{"num_hidden_layers": 10, "hidden_size": 256, "num_attention_heads": 8, "num_key_value_heads": 1, "head_dim": 32, "intermediate_size": 1024, "vocab_size": 8192, "hidden_act": "quick_gelu", "norm": "rmsnorm", "norm_place": "pre", "norm_eps": 1e-06, "positions": "rope", "rope_theta": 10000.0, "rope_fraction": 1.0, "qk_norm": false, "attn_scale": 0.177, "bias": "none", "tie_word_embeddings": true, "parallel_block": false, "init": "normal", "init_std_qkv": 0.0338, "init_std_o": 0.0, "init_std_up": 0.0338, "init_std_down": 0.0, "optimizer": "adamw", "learning_rate": 0.00147, "lr_mult_up": 0.701, "beta1": 0.95, "beta2": 0.99, "lr_head": 0.00633, "max_grad_norm": 1.0, "warmup_steps": 208, "schedule": "wsd", "decay_fraction": 1.0, "decay_shape": "linear", "final_lr_fraction": 0.0, "batch_tokens": 32768, "max_seq_len": 512, "doc_mask": true, "train_tokens": 447200000, "max_steps": 13648, "dataset": "wikipedia_en"}
MLP neurons of a small language model. Each row is named by its layer, matrix (up: input weights) and neuron, and shows model dimensions 0-95. Each number is 500 + 50 x the weight over its row's rms, rounded and kept within 0 to 999. Numbers have three digits each.
After each neuron's rows, "fires after" lists the tokens most often just before its 100 highest values on Wikipedia text that the model never trained on.

L6.up559:459492504534527454483547481444490606476498489530527511447520530650421610566484512576531461536536488497422397513479464562561577558502522537446590466381463460465518445543544619583484571434580512567498448526490451480486490464522537550497472544465445445527518546492455538581438532497530584510
fires after: "b", "f", "v", "p", "up", " P"

L6.up518:600490505484554558502465486376432503482484528523514539534473478455540497489551527488518479484412539523478498499501440559495437537496580448444441555471525496485507572498451485466545530524510561521555552433587493444701391522485553418483521502553488549535494529427544518522545521430538486439
fires after: " medal", "-", "w", " Did", " exper", " did"

L6.up840:518548544504511535498431496551495591535588448556548543570526521507584493636514452544542509556544464554497507589432407605522506468472475491543458537549521500476594490582629484555557551418496488653501444536506563533490524596521517518466484520532474614446453459446533485504611512490515472487
fires after: " N", " A", " L", " H", "N", " n"

L6.up485:551593504519527322526572533551508476486552536424434552452399585597456496530522511479518474501530529493487430538419429507511581532525512527488507557473525426466510584487509446586508450405544579550553532533532506445571535447424566474464475524521570514409514522490457482487442449525512428506
fires after: "\n", " Department", " Gu", "om", " Or", "im"

L6.up853:515532393470532501404508465570434446509484476540481509520496540466588420508496545445492502533581552464512468565495428547529542554508493498604551499511538528490515539559507562495428463540425583539552479578597532495505507461498575483512467513485553439389389481482489493610487452482505441485
fires after: "\n", "-", " •", " "

L4.up153:491575511417459513553510481544448563511585541470527449446509470506526503472448448512448544587531520546485432615516450547486478499549482466537497518577455431481433532521414519468484450524409615541536485489492561481521572468513485548509426476543505502502478531455557544503514495464478530543
fires after: "\\", " \\", "{", " =", " 1"

L4.up1013:560529587508446511443507475486482512550474438410500452487519491455461517621507481533517572516524531460487450485569414553508588504470443441478573469597552489472482589474491452486650576446456523496470513474528545546550455435491516515540429492527581502514466534530458421487551478420527490557
fires after: " |", " of", " to", "%"

L5.up510:476563543563532510482523485495505566498543435512422473513445586555466518451540496547580452474449448533527448508480494485524472508479478467554617491450544530427373451544476494491652582483415471500463545497554521567496506592460623469445471526538544478518544495554501433566550509499574480518
fires after: " |", "\n"

L6.up500:421488570499382522580476476470478544483517502486498531554530413489567416604425503443469499521439510473589544558512535506523541524507491510512504567545553564475443451621493487372453525457457436603492522497491477501522495586600556562469481487589545581517492538553526436535545579560592478497
fires after: " |", " Wal", " 20", "ose", "L", " 26"

L4.up554:502458493499532418468452502521431637535435397492470486547519502489469571476512450489418539605475472491514449472485482498553567545537471371547523547435463547469533450626438476549540529400432544528612455463521538518538509490446537372457512499453508602474411434556558462538496514461610491472
fires after: " |", "akh", "igg", " Kaz", "tar"

L4.up999:530549605504508458463566487520458546550523464436455492498485608578512413567643536423524507546500596548459483483509539490432445492505542470441484501574593438559535389580531522490624470450435505536587488493498507510487590497469564487457489570521503508460466524474532543479556532538588496490
fires after: " place", " |", " Championships"

L5.up47:442567486384458526514447493426448493503493510444527472435545455412482555543481471534458638605526463525407547607572472531460460470573568437532626469510526511562438485568484510549505520496486514441509431462494613559556515458452504489475469475515533642406552412507448508492459474470546551527
fires after: " |", " 6", " 7", " 8", " 94"

L5.up820:510484610445447394527544472474420522499590536447511527475584465465470416527478398448512500567531565565504504564501585510442510549503464452494544547562530501550451561475439502445549438491464613529490536507528511579506328521449482503508483501571451511478510508481594584526532521459463457527
fires after: "\n", " Website:", " \""

L6.up260:468543580466499546519490495429449547531568570533459473473559519583616470562406453484549479535590539529417550487438537528522449604475568574505506474538490382511498529461414517564503487397422515439510483398445470535547447553513478478533477431493568529485579472442556468449428538457480470542
fires after: "\n", " =", "|", "-"